{"hidden_size": 384, "intermediate_size": 1280, "hidden_act": "swiglu", "norm_place": "pre", "positions": "rope", "rope_theta": 10000.0, "rope_fraction": 1.0, "attn_scale": 0.125, "tie_word_embeddings": false, "init": "uniform", "init_std_qkv": 0.0187, "lr_mult_o": 1.3, "dataset": "wikipedia_en"}
MLP neurons of a small language model. Each row is named by its layer, matrix (gate and up: input weights; down: output weights) and neuron, and shows model dimensions 224-319. Each number is 500 + 50 x the weight over its row's rms, rounded and kept within 0 to 999. Numbers have three digits each. A neuron's up and down rows have the sign that makes its largest values positive.
After each neuron's rows, "fires before" lists the tokens most often just after its 100 highest values on Wikipedia text that the model never trained on. A number after a token or word is its count.

L3.gate198:426548503462477570496435512533525466467537572472572426505480627585426504482485452469483505489506567453497534540522418535457406592518519518430561480438474495467493481553450451482521532467530531470458495503463531433566566469400592433457519426585508452418476522500483582497566474505453498457
L3.up198:511456500458533499502525467532474449521519544505598476462582543545416481558472517516527620532567512474495536530421457509551453512595454515526548447484552555546499565548533416485500414495509495449496471491562418442497566467488538559447480392463406506496571568500509549514494516473475429460
L3.down198:471484535441579540471509480393394457514433484462419440534496505567455511471439545454537578468539544477557595475502425475550530447489393600418496491509436547509397545538433505594421559520495486479465584543391518421504484400464523539497515520473484525436485515390523506556496504447454506576
fires before: "\n" 78, "." 4

L7.gate57:519546448452479557526519503537579495585472488470293472486421537478460520477430490504510423529499447439470507524547517539501514593509515522561563524486549439512452508486520481393378538429435654468497430502532467445493392583483513430444411425581482442416593511416450479506512455556525444566
L7.up57:478412502490500492542472467439500535523514535601459479437538503534445567502534475582513461539515472586467542509477527453467469560490489434491621469489491523468430470453563457437461517590504597586434526477528508452383442405570366612432522565505495514503582513417540495519553457443586425522
L7.down57:506407490499489479586589399485422495503460450436521535541567530575450521478490547548479550446459476636410463445534459463502580573489463506584511578550532576430386496492560438521450498492535477642537496531621490451459572430518438502440508426448528407502533556508499536469508475520467436507
fires before: "2" 19, "1" 19, "3" 9, "4" 9, "0" 7

L4.gate244:517447535510533537577495461383488542460472499494573447503544459535507523531565538522532494498569501563478548463541504584576501450561499509432582522517523533433530403414405476497570509425497464541497398505558510531499560491524448541443596537416579339509462474447452557506470481533511568572
L4.up244:482504509517554407460552544508463481482538531477527468531534580481534454535517446543536505501571472485516433482501494400461516484551580496574552519476564492415500474498540479505519452461391475473473538531556543570510444579585568539434460554431551511467416518427471546408436532514497539548
L4.down244:474486527565463486446505551495481470414497496513552483393431574478478501562547570470559598497531453504516495521496414448464534499512536491616548465481511543434431486539501490557513519503472494466420477472545592535425445495508534580463481435635563553460510471444519578480487491526497536466
fires before: "==" 25, " ==" 14, ":" 8, " |" 8, " (" 7, " of" 4

L7.gate805:550421444484475545514538536580487448472449495431428463478523522485504545475443501485435419590505559418467430566517478516542494465417414567459471452421459525564447419447469570560431415594479476584575527510522521559453556537487490538522478412487512596492455450499459534452546502440541486388
L7.up805:580499412543448449504471552549481493522459504430476460443532498438446434496557581556501476438434476451468511516481468452622487451513409531507497490534507491506575435457557468497368437605581446529579527479602526464474419460518456491541479503530448546462499488493437489510544564416483525427
L7.down805:495537499521486509507418418576564433463506458529558536575448508434456453525534522437498471479475446469441453472432466528547543486474515562538535540496472527478530456510393561431530459499474478482587586485563562487558516350500513448482505479507512463462512472618559507555484583553404542506
fires before: "1" 16, "9" 16, "7" 11, "8" 7

L9.gate726:449492538522466579413442456501489441497484493490428536520604548562430519418439402505457474453409518449563513508474538526553683569389540518439628555496530448434443506458596526471537529586493501529479456512486521502457507552514525487498486429518517399513469458504541525574478482479568477567
L9.up726:429471461537497477449573494562451491567539461500482571488468505517438494464553491461534566397521486514534496501499555414480489510421478379476615501465607513429521566499503435471487551498480467474511511452480487438539557522462530494548412493516539589453576518286648491451487471480601368437
L9.down726:519549617512561539487582470496489511509481518463519580650487549487434453545433474492416541490473426473419531455460385493587531524438552458712522504542533505549556542548425492441486532491522533539535559498497506628514560481475490485398510471576405479544518513490529586542547486496541518554
fires before: "," 16, "0" 14, "3" 11, "2" 10, "6" 8, "1" 8

L9.gate258:410560522542575516485513547493453453453430401527480480454479419521443442466515398487377485367489530586572436484553576435505520466494532450507508512487536543517504550501440527503560653568413545456450444568508526466421594514436530497411497500490492476499583573466447555511499474510510498462
L9.up258:550521508484449522584445455435421487573492604536641469441470481538508543452493464532494495489556503453455533473524582527514456552459460474525514511514540479501470553571567526483542505530435528558547489368472455623531472411467466470513614484463584591530484535580509507468524476502581511459
L9.down258:522557535557520508451500407522530544559520587550429543561576508561511482440481471362468533429537597390530464471506528377542500417454428456520452507506598474437485405503514537575536540543540517428507587602582529574559482562561521570473546496468483464494550449556501478584432504512579457423
fires before: "1" 22, "2" 15, "3" 15, "4" 13, "9" 9, "6" 8

L7.gate1110:470399479423456514456563514509517596482520567478390511443524586491453613537514514515485506423407593477598521475472599496555419473460483535520564380427487499533493473516493560554545460487468456505586456446542435467516553496433500480394396496572450584510540510538441505450482508453559429457
L7.up1110:541576496423569554482474531480467459543476618480537559537541481530557525533501523458567497530362622564593449454501506416590442536516464486485488481527454584482492531513408578467464459493516447439450484493643510505530482483479489535389529510488536529512535557558549530499556520434455526443
L7.down1110:520512491483485479446455475482523519474450474542503466476446479503467515451494532510467467467396519478498523614566435538487448522471441448443472502532519504565520504503405553515475467525477491453498587426465458504490552474473380480505525506507411497484468503464436587492519475423447526516
fires before: "1" 31, "5" 9, "4" 7, "8" 7, "6" 6, "3" 6

L9.gate1073:547590549519537479443488468480456480511503534434549492559424431430554408460458581471483547517440517478546547529492450544436510481472389634543512571490526428510536512599531591461501492454486540551446467477555496606444479541391487426486555506552456479585519484431484527605561501455429446515
L9.up1073:439516445523470458481548490493529573529451546489497564428591553522523483521374465490526621593548641432445411443468476495532484545502439549464543410531565493443413492444537505540361467514527490536629514529548538541499444443503527500505504488519554400487418445397469433499514462620452551456
L9.down1073:428502544503555451454449586578526424485489465504553580501518459423457449546471446520411448483474563411433439568472367525503479575450517409513469528576519460519465536482511584474509552476510485566484447556494558480419493517500453585473409463538574437576505480499522414369627527566429505524
fires before: " (" 62, ")" 11, "\n" 5, " " 4

L7.gate1228:581503571461550538503461607523454453477495468591494537509510491564530460537547553507510438476517570574572509526547518397497483552537480498463509498534490494506501538512542476473528497505492513523550441469542421447511477535450533586537513446398487448428565435480528513455408494497496497597
L7.up1228:531470490527434560526532499451460572433427493533488548497444468497576468538529477501482471585577490444595370482486498515502503533533554521467530485566410453443591533498463492446456442427515457544504432559535480460556528603452465538432401448546504484512558448578478476438525498448536419394
L7.down1228:529496517499479511497519456494412510481601541547468399563471552496419514481430421447437513499517521458548533447451451443505528511452540487482432525517605501479447524471507539508432460320466518571467409473474613517482493560534585518567531485508426511582541504469487539440563464528516468494
fires before: " |" 49, " of" 7, "," 4, "orld" 4, " (" 4

L9.gate923:482525516502486596584437458527513503471543556615492521442523456558440558506538484499495511407473448554542541551531471441482538522497408510457545612561455511542447494532439500497437449483446478521541477451489486518525520529538460473489487480563436616447537647513554470434471380521534450581
L9.up923:473343491530495494632492509422500550456450481483544460534469537566431534490445422565390570529546436499454521495458486480544459474402480472539534490516496422530505486530494512485514452525454485538409551486536422547477524442481484567487433488595539568492397508437469522507527424655434572602
L9.down923:494451469421445473530491454581445493546481516482505516499573496520512470486534539443472514528533570566521530442444409460574614558485450521393461471360428482476489577544506505477516449461411513550510474446509571515578492559506509483522491513516520448463423521456403617501416492485474495472
fires before: "2" 16, "|" 12, "|---|---|---|---|" 10, "3" 10, "4" 8, "|---|---|---|" 5

L3.gate958:468495469453440601390572458548465493548443517593467491492549540442483525582479501520496520484598589492469543500496476562504545534459462543470502499402539490601505510493560481508557502469548570505473439433554445526475497460457527461533450501467483599461534660500521595539508578534591500447
L3.up958:554490533532516457492481390515432522405565480505496592494485505531535492493481427516496580544511489513388529477521476545563483364442509539470474466547465530557556519505563475535397489551514527476500492408525444457510413502503501581539497501459444515514489457576527510538438487548500476574
L3.down958:619501408591523544450566541392527448484555496398560521525557471532528391415582465500437431527476588484537599410508538485493581490465483465617477555520506487442555562525555510613521367516420485582490464539503437463365441501477491417580499514461544442503518530462489452522463434534502438475
fires before: "s" 53, ")" 7, "t" 4

L5.gate1178:427511397522590548507477471505478457487487554541448460606504554489429449537467451488433448421540483475474434527531588486436537434514499512562506495486494435458440478523524458457462491532549567524465522541512415475532477443551498455552555544542448498483445506523524472460471489512542585601
L5.up1178:453531500444444471489521472473493487471543434459560541364435541508551476509489532487508480416437443548496512577577504507462511525485436518567526483472505524536424436473490539516530474540555471457540455529467486454460487510537481508583502453471482527477634474660571443573482580447485518583
L5.down1178:435483442497430527444512532618454486462484520396499529478556664507448506444460534428536451486451500517576490492575523490594622500467540565470511489450487538507476392562473538522519434525528543486514467459492500429465444548498582515582474499454363509400519560623504428447495544500570483570
fires before: " the" 19, " he" 16, " it" 7, " of" 6, " they" 5, "," 4

L7.gate401:525546474552548517574473527523551407604515541500514495633421540505506518472582544450440394550505513590466475373412518377496529548567505449433597550473431521516524489526528524489507472564551497456436463586486493546484450473483538544524453472528445461569561546513446466461507478559524431562
L7.up401:505545611387404560520514548527475525400498496550556543529563565450375462451551485515473572512518560552399505558442516400515587428427528562542600445484447541466479560459502538466489616548488593558500467448414567486566561483536487442449466467453520464436539455469434496607468455526494482507
L7.down401:490450462474521582478465484542526447496456502471510496518576491526441535566428410439452489434524501442403455386621518464514464463474471447478440404549467527481523481598558434548574461551467598551494493522542552485439501491540440459513484443545397437444506558519607457563540488516530420594
fires before: " " 33, " |" 20, " GA" 4

L9.gate1058:512512594436510489485590474526487498461376500418419355583478385522518436413474543403431453353459515476544358632442499505530491418465501575473570499559443449419513542568509421498466515475472463406413485582576464467557406534409512528484497549480527506506500444593476494498432417506487514511
L9.up1058:473525446450516506407382429427528619532396480545430409516420500544521490381528580532485558393459454485583603491559454507553441490466438528593478541441538538562567484576485489446431501590408582570492559566449443530575544519411537526454400520412480574466460408555528495593426530393467498486
L9.down1058:459402501527546500436469500515486492493482584477521508482479502474460543494530524522529452474468518430527422528515537473507589476434530479653543553537473445467468539542589411470420479477458473481470522517475455453541436495461419513486489542474499539501448485595455469434538517531511521550
fires before: "1" 33, "2" 31, "3" 6, "American" 5, "6" 4

L5.gate1263:468523636491460491462450548474508454574455564562474463536492450465541475498516550499565521516510548596563453470566464509564445426513549556441498521523503509515549569598545565441560481514404483534469459450493483492475515510504658503573480514594369486520493362505443613483537508564505527471
L5.up1263:437507503417465507511541547521487505450437484453472511469556403551548515506510570567532465455515459581494483545569508540541544473489533587538569593575487576589556488472492537492577456542530554563515370408431633540435536500462590481546466468389489503459505455485535538501512540357643463417
L5.down1263:452477523454478471521518501457530504553497499458530512515502472554515481542476501528536525548499497479488474432480487558567476527491518629421426539471591572454541550575519589468450488406518497500431473464499329526464490480544522498499534567583379466468538542505538493462545506497472459476
fires before: " |" 38, "," 20, "am" 11, " season" 6

L4.gate889:424542558491533445409542476490457548528405578424614491459452436435582531479546485454360429489546491512469606558522478524539492465571446436509552543469524516530531587518486474527466534524453510520473478593540515443423464481491481428420453577489525503496515568444513650487475502535531550512
L4.up889:429503475499568431555461458493470551553410448547549432381528487490530556533586517588312436566551443561446530616495453494470537535518460482561521535550459476542465536394472445482561554458543544546513498529449505461476519459543533478529441561422508435456477575465457580542544545515465467491
L4.down889:452522359485438487419454587535436531503512527489481581520490441488506511461431538544514433428627472533506515501486487376549446491564519500437432511503545516603446524438586539558531530547509560552451509545601460438476532557550490507424457460447629528511596492482544503502539483500591451616
fires before: " " 45, " (" 9, "\n" 7, " |" 7, " Friend" 5

L3.gate507:440611511434519579439489465573451485505519602491455441512530455480433457542467523537425501526467533586527533496532462498465500454652502404496465441403443605513537586388350478449573473508573540379571461563497405475463474505493483547537543477492515551559562535453429556469565562525575406518
L3.up507:475490529476450598549451454538398627539500449463535408470485487544529506507489382493429554567517555557507571466471552479475479515612486436516474549478483554528487444397531508544573512409556544533510490511505434404488538535567533518499508442455476548506614497527568538481509515479533426531
L3.down507:498466547518474608465452527493407646523473536615494515497535521453465578520459680462468534662504503434507496516490546507551577497551536534481499430450507451491540557490508508500501538488624487588417477506451484542444500495440497426567586498558499495488515457454474492476535508497530447567
fires before: " the" 35, ":" 12, " a" 6

L7.gate1078:534452431478565510474466517489561400508432574516367511466529505484417409634477505527501528475469507519459573527521484535568503457512435555477408475547522558485594532415544543450425486513497485519501482457472531569489538483483415526530510486542529474443485518502528508489520479437483537443
L7.up1078:426539474525610420452459524563495458544428650438458531446567512531493463633555515481564556534583479474503551558398603552544490500520479435466508459549475476475543546379507562497480535576542484418465496445499537488505418514506356507528560505484452553488453409519510506515578510549479479401
L7.down1078:520514467584429455583490495580529427588578585521493570444512527458468531575507492445497531502552482497520493482504548429504469541517505498405548483535524570532495314486535563544552526536466392541550480463446569594487597486433553464568534499473473525481581414456504618509478533510483573478
fires before: "9" 21, "7" 11, "6" 7, "4" 5, "8" 5, "5" 5

L3.gate720:517558509506444498474458525498496508509479514468566455525431490527422548397441532483484511453558556521513551482453462524596460536516424448462525499462541462533442456514452512474469539588576550565439512482513492474581521486503512504529560489467518426436528478500484432442507517546543484521
L3.up720:563451511478565556440529576532495491511574536463613473474541479490436504493471608432514598469604484565419538509562513494540427555576494436430523479508469533581517484470497650478507596573556539462465424521453520474533579482444564525512517520451476450514536480439450458426488503458481440560
L3.down720:495516480440447553438541550504425538494386451516507528475541554456506473513507463469507605478537484490511455487555574346413574442510448442453488470568490514500421507537550526631584479451533636444521609558435483460496567472543539459553568562476458434563515456526388524509555425541480512514
fires before: "\n" 100

L7.gate754:540559469480566490523524528488419454497533529458518538566552501540563517579569510437360506476522488512547527497547545554594524601483544490548539368502460481577439495512487456594496496485476502516485428465556498446565569636404465491573414488527508572565435496481443575554379514497524535545
L7.up754:451538496531464478550450453513449514497504512531511486374450489513504487432527418475347581492523397481450576477548469510447504557497524542380491572546480606552493462437563521573448564474522544412466561441500513413505478579397624465565461428486576568590494511515498498444557515578527585537
L7.down754:606511540462554455417507588592532434562491440521562412556510533529440461485525532558482537505502507508488513494469440452539517431549520482500586489462522555476472527528466450572504483522514459487484399429522442481506508513467481467494441539465552497463459511530465560517422546471553481562
fires before: "s" 90

L3.gate1155:531461493577453601511510513549485526487494481552471522608463516532618447478496504480632552533483411535429484575436446494512516419542496465501430503571463506463464491492473484530516486503468493431556427571433435510471463386492463547447435481484497504552496499507536512582443512480535401471
L3.up1155:528500400558493504439595451549470502517495409463486472436542502466560531509565487446527533459518462390390530526517501506534498504506546437449449400502571569502511507495537401546394513500449612479549518472562447459489466424516437499444440526475504414430559520517531501492526513494532469411
L3.down1155:441552423528476483442449459608425541467523498443563636329509527575488445472529462537527559485562540420517563524520524531447522526562492463486492486436470437432477468464570479499519613492518562601573475398452476485563507456573513423458452480508506441522441420496482451546506564444493520495
fires before: "." 42, " |" 28, "\n" 6, "k" 4, ":" 4

L9.gate524:434456536497486632574442557397519474531516518472495518507449595443542430530482444527533481493547500546560512505489426574518624548460631471438487521538421493504521439472430438455561398525619460514456531422599504386514521555459516515499507446477569380435516424554527523525556540368573415616
L9.up524:564448577450565543491457500494487425566551451519460516560522485486541494484570426523496502474447520496538460584511499429529590436517467521460530607503456498556467487532538542488550491464431577489464553561511518532535502559443485573554446517539512472538522470623485583451470487590447517573
L9.down524:490542631446468460525478545490483443549461592483473476476603520527460512506507491548436516546527544535483420485483514490517443486486503588547512553519482469459569454533491528524480527469359591479452476567510522498496605551484442466491448420581609519436463538482455493402570588525496539589
fires before: " |" 47, ";" 43

L9.gate896:619425526496469480502495462477515434373566550584510429516437532481496472494520508499501453508461495517600498571539473423496494412576541474595513466529489448471486495500500550481497534468548510481455487508445540612474535481453486466474412448432489517474527526545503424506445419537486485441
L9.up896:479547458465484412588456504523461422364642495478495551560507425503533506544493457513511465534458525506484424465501483521514501523535477509504558463485494461432488488504437473536441470451415526489454477562439525559501563478494478496501436489499502581474524483540478450440523493561515409439
L9.down896:491382522476423473623578558600500575534481473484511517457464432609475513491531573474492480586493553560494545485653478487539477509630517426445518530547506552541505442531541601543531536572449504470529482475522457464474531615497499442500490470496544524565516469482621533566522515537531552483
fires before: "8" 47, "9" 28, "7" 11, "1" 5, "0" 4

L5.gate956:524488496525517599563569508485443535531507482536547486458493513494492506549542539467500416547522597593480536424400424465474469338505480551459551479497436444532551628460457550538501566580510598490456547523561504519440485572492531490498508535510476520508501527527412550526503422505484420560
L5.up956:480454514497590580455487505494431441524469462499543466398482456572445554433507512449458464538482525527448551429490470564499496526480481568567527416576459554444558458515479500459421517522508521399419541571515482445442517597514469544392569505432557533427553541478500553558563450488542444477
L5.down956:437569478455450504520449485450450518424465504580475544458497522532466604512433563453522443561548501527554478437487473450486478442519483545535539430445464475476483581520559528540493473562592425485494489548512429511499556500587452421475548418495549486472613633534452606530487441525521463488
fires before: " the" 50, " " 6

L7.gate1161:522537494561577513607575498514457597514418426482574524554509599525571572576537475425448558458476406496563576475467542475465499496487493504508535471382467513470539468473529509546530487465479485470468519478501466474551456474450520564483606529455537525551568536509575521446516514534471511438
L7.up1161:557527524524532576538562534568506491458415522432457502629562385465539480495434544432441572434511454436503505517544526453529560509489587496538517404419578560468589447531457477572542531512489484465666544499464470486508444551487404459447549594533442456508500530506474500516513513488510519380
L7.down1161:536502616487549441585468598539449484490496477491490528421567506521465431606509427533552532401509483464472517465437548514479556404571472576513451435453590551474513485482516570515461561493475543482571380539598418490526526501457537489515513467497472528445563420435518483571530492491470532434
fires before: " |" 40, ":" 24, ";" 4, " /" 4, " of" 4, "\n" 4

L5.gate917:466464523435580524422473554581433475494456523410497528466515487498535517453471484486448625445487461497532481556544541455440500381493426538383621449525521406451583422582468510429519421519524479488413543554444487573518512508524546517485690524388559478458481553399479548528527516479428468602
L5.up917:482514515506449513392441471586510492443531571506538548421510565486497543550501511469546565525431511513506518514534551489521531422517427489475520482533478514492463509498462529510459562418481510444436524505509533511446489540506507606492573522462525467558469489448557584515470548519422528507
L5.down917:548509493465542543413502491501543564537400548484541520457496483465522442453458518516475567565555536575532532497515487509430626541609539452349504409537519517476481382535516522478416534460517527466548578505475585471523532515523466524430531598405457514507505504514508537403449529550493528526
fires before: "\n" 100

L9.gate1036:521418444484469479551572456402545485496487501395377544510641474466564497472447466461575501386533485543596470435562523564454535432444545539482504524557545469576472528427549476436481502451492420556415525465521472484537535582515636480507472532466510520441539442519563434488482499565512492513
L9.up1036:464580471529628468483516547454547526377536531458544526527475466525485505438511532525555523377460560497435569523513471538542586512527391543462466519489583469550471585571426455485451446512491449514518559528509513475515488446501542446438477487548443484364537466464508405508475527485506479425
L9.down1036:589522477483508521489583547480494585521564474439570474520531429460529430520564447491493541528473433552459525471434494510562564540544543420815491504509516557494446515572477453546426564443539446539443639498534504497548488487421534556489462510503536399501452498416518498595549460537526452558
fires before: "7" 14, "8" 14, "5" 13, "3" 13, "4" 13, "6" 10

L4.gate576:471493563556524452515489508598420587567488455491443381495455542426551434430495603510596541430531519507509499515490545528541488512559485482472511484486501484526483497561517456423460498473475505480441529531509514536459448472413452550447527492394488464486480418555476557428409461543402456518
L4.up576:406482499452484416470505455595463453515537552505440508545414552472549498495526431500471599494501484418485577459486562436548406474542534531456470456500551473525408429480529533497554407592495575408445575515522388403468523396462572522528495626516404480449438465453611492549553460515506478491
L4.down576:507481470410520515542460515538537425393508550589500415520516480470529498505552500527478556496505431566496529507533424511473510470507449512518502561534492467499464507479520594578564527502576628530494466533540438403536477411528446535583539505454514550518482471480488438549487447597488476548
fires before: "\n" 71, " |" 6, " the" 4

L4.gate285:493412537605444466557487486553468547551559461484498529545550529462526509446429410579404550480434503363493455495496497423493500473473473526501504565494496471503532519451488415508490454466478533565521491495510467507539441513491478487533362536488455555511390597501477549566495497585541470511
L4.up285:447440513593496484549465456526472563528511555517517599514550489516468520505524524540515539507537545568459466541470520401496551589535526486458489530443531554483470591545524456389499553508445466470468496393512519431549374524538524465541393457518561417511569553451474528412551498492584526522
L4.down285:439367524538519465494461531541421528488535510432564640484525516546579489555529531533496453494463468523515472508486525454475492585496537492439494458398530517450550613517487553500525414568553452496529464454502421445509471509530535526418437421503542494476507483472477528478544488434533481532
fires before: "." 32, " |" 18, "2" 8, "3" 7, "0" 5, ":" 5

L7.gate389:477490479415487442474475419481538346538444599454607482559476587480504499540436574535490511633493554537488539506552498430541485494480431557466445507529433560485486425455446467548513460499545475516495507594563498488481467470492490513511499485493479504496500496459523509448584560528498519415
L7.up389:605499539622504436611477426507546524465547533468565476474396482533492469548450533472372470508558515478447478574485504468484430470595421553455527428476475510434471494502486550566424455509535622456474426541531519462429482473449483496487491462483481439386482521528439500510454424493407463511
L7.down389:566386504447552579485526519585525494516479530515549586507411558497540486525537560494567490428442456564591414421452497524526532487497516583423574437583511540399483434504538441530477463502414503400532494493460503506487455418537417494474455478544540557371448446507504516470533560554518528514
fires before: "7" 17, "6" 15, "th" 10, "5" 9, "8" 9, "4" 8

L7.gate426:546497564570581500611502456529516431458499490480569470490503543538458534474546470557525521396513508516469530499537525545540481413407478567501617503423421539577488467566433477439418558576415559460555416458512520501543453606437456539446527579512474562571495503475492472482484490530442496454
L7.up426:444441503465444376471494530467472553513340508536399470516498487370528418529551495543465450573444463469530513534528503569493485526483489509492505542556385486445489472550482425457544483511462588602440550538541483480493461587447542549520486512471508505556463445577551490443568528584466473518
L7.down426:517362546441429555473502493454658572580502526516585482526523606506477424552524530455465553483526571467426433537530442508550568569451477445582539546569468441435498536573486606495524559547378569505465484543474598470592466498496475509485548521523507453541513488527480506514444449430432473511
fires before: "2" 39, "1" 38, "3" 6, "6" 4

L5.gate222:535485457517523480555498560511447399536585458494507557542418472536466480550442507507544451488498483482561430476536528365506487485512479441456506466515411517511500512463546525458535378528548524545473390449469549506507436460515421452400502412456530526511523374422558555529535492525473390522
L5.up222:626525527436511369494592523434478452452463506500572561459523475492510504553501446477404413448494603419475420511515411440533593464554459541470515423393475493501526504574470511547450481535624508494366464513505470504510546498433473547491464534450466439472604556525583504463568405532661392487
L5.down222:460617512606519504559571528479527481480528437514550535544497507572499416508436448496423401513543504497467460477495436489543380545560472482478532539536431479565600414558575589469561451484551545523362537459535504513574420520478505450496492517425359510460478453471538472374447539510548475465
fires before: " " 25, "1" 11, "7" 9, "6" 9, "2" 9, "4" 8

L5.gate163:530518504405516544397452463506444414428503457498535483509514524396512441499555550548494526420482441577537457511540617565555435584485403437510538465523648484499454506558533470467500526438519451470564500443494566405546368427494478556441499561406459460570405537508497513461515468475473469489
L5.up163:503544576514506499525446540484460549529458487510610497584433469494416519533465541480436496453500491472613639527469566493530485507511489513533489446508547628529456515539477450533556510555459549531501483476520483535492453539454598513557523515567523509556395394563524517598529519525589471515
L5.down163:542439536485508504502512551435495447482485543493483512476606471464458475493560454478452404469516432507471450579430524477460560555379417499495553533531585498436522440469482497413472594524410491470538464451515496437534490570459565437438515463525485598543544431518445452529473518527474516479
fires before: "1" 28, "2" 25, "3" 9, "6" 7, "8" 5, "5" 5

L4.gate1233:482491506485499487560539447579383494529523441503487490497450489547497521443550566472469531469480521492457493566511487552551399383453496519559572538586521559496501462574470552489436506463513552488535495521413436527551520575502542497549451499525395472527510504402565476452402556597528573513
L4.up1233:485427557504449473517491417578516537589455534548572389449451526558442458452609450476425564496491420446443530484461571451402466467414529531610493508639540569474418538545461586459523570454526526516485480430493446523573425472499498494461511492481590560553483542556520463462554541629500451515
L4.down1233:490458552470499547514477538517490508521410535467583506483584560529446466503558478517474505488545506514513496456519450566522523550400428466503434502473526449539554512543589507556465575469469566565505526505420636538457424585531457493460514487523571497582410346472465512482498515508492506516
fires before: "2" 38, "1" 19, "3" 6, " /" 4, "5" 4

L9.gate234:537565460539498472524523535512437437447512407470461553570589527543455399444505457500413564437443484541547466548579544542486540487518451518574525473539530476477457488459569443484523400584519442640472466569505436472489483511536550459567516468516479568431516486409527481472541464489505469546
L9.up234:530473528545515512460505522431468415465549431509439581544521588421483480536514481433451508490521546602497565560488504463486545552504443484555484451469501446505410510482559486464521379475497454496439453483473452413451510639533391537472437367488562427473485475520403518458553493520475535450
L9.down234:483483492456488504456408505545503558525460609479478502384531403546503450452549465512407471539478525386551500435417537435531523469513541409544485462473458524495453437432414590513539501435439518529550425494439516533493543411456495498456562473462518503482592525494447564443497512498574420425
fires before: "," 70, " of" 10, " the" 8

L7.gate362:471512503567497447477490524578593535463524560471419564563551528508418460537544395485505427515496406557482562496490500558480532478551524526476492490456505513457487543554438435430432436479547570454439514504494541439472552554471483479568562445510471417519402418533475586381456536536387474427
L7.up362:544489503534476479449506523520579537520539604468619590479483500501461497487474441515513454509503481520384499603442483572502547454583497549435525477519480553488475520573432487489452453400513586455500511489528529418506529549488503479528508503535523397429547537464554588432479490553497411432
L7.down362:493508469509461503511523535531509518498454542465497464501549450464459510523512478547499519517523482514437480509537550539463535512480528524328564431479461522491516433522492602443483512514515546484535532540477478481524450507443502501448459527504481500487488503440518562466483551587496428462
fires before: "\n" 100

L9.gate532:538446453549565549385474428507424583541469567386515551529448532482505500520419570417458401566541499706487479465510550492533613511444512451513532494485444530520512497566479463425509564530479445497595483543509502501503410523526467416456474591561566405456535508425539552461406559556524427501
L9.up532:630480523499530463458485476460482453532537501439476479467536458438386528476529490493413501584471441487429572435463468518436533488500445406505484553491507528483427471483454568432436593571523532400458452482518540555361493430402500451565518489513447417545408488498437483557487493467523417457
L9.down532:467410571471514442430517507453507492462566404522559467482497515515413567507521495532482475562522513500478452505412472463427554504367502476613445449504539481577546481393488496585377536501429605549447541626425516442476517516381489451553486431432494504525464418450533444403568508593470531481
fires before: "-" 31, "\n" 19, "0" 16, "1" 7, "8" 4

L9.gate495:514528431578444525427503470477449479543456485447544469455482582615531566507531536448504376589508432514579507444460543466506506448431477472516612502498515483432461488451354478517471504551505469423501429519457537536496454454485489494487534540564545548372574512511520511511477545512443515456
L9.up495:545542374567474521412448412453560375524508496515478595500510547595471506425511541535523563455468385555528506502528580475491531481477471545570633464483400550435400460513351450474476558462440510569545433517421463564513495444525604483521492538484526591440500552521481437481552570438431441482
L9.down495:437452475471465501524527539509519445502445503509527518497536475483486504452485530607480491549532481489504551520568577482552525446544495576434594511489421553424438488526488507465451418463463501462548459481474433540365543461475525506462578574536479455469486593528442615490490401465482506516
fires before: "\n" 72, "os" 4

L4.gate729:441483507524411516482549494628420406544439446470503434466479475542435479544556393533423534572510448563434478446479508530619399448506561474535489545464526521489482523533532520417512568468540548502467422416492478457556458538458510553466473455445521466419473435469577461455531484473518496496
L4.up729:509416408520417489403481566497616454503559474558567478475486483532364551577619437509442448550403517503477551472518617510521527564430521514544484562582477553465513578464513468547562509602564437560443457422472531455469559557524465505514570576420419534514483525473530529464515611556589512462
L4.down729:468583539574607491483517501541466463498544531479500491506504478561485480539554451484578490448577454603564470437417503517438483510497535516550414565460397550526453507484539520439444487456460540578441554537561479536421407557609484484454631571474571498516477571545437507456540415468530423497
fires before: "0" 37, "1" 35, "2" 9, "9" 6

L7.gate842:552498500571526487418437512490435520549519466452609490513554506507481472514546515535442547597478572520581483496517523542551533502511570488533478462515574396409568481504549505501516488405537489475570504585516457555525452517459487463427562546561480463585518469550510486523493587527364475488
L7.up842:546529475518482489405492404518523492438421547451590563427511456556434515544517497477491558491521566527462488487468488449471443432434465544572553488477470454495501463466407442523477458523460537527494568593522580473467450481423544505520532530521516509548521455452456496505449551490486503478
L7.down842:527507455556540415430508498466548466593543480407484528496475462451469497532487400450433453582586543513512507446496554619526449532485580526404610581507494566446540437523499494471490579380527550501471520512555532518364537482513483544501531574461541502526580472485547493599492582502465436409
fires before: "\n" 69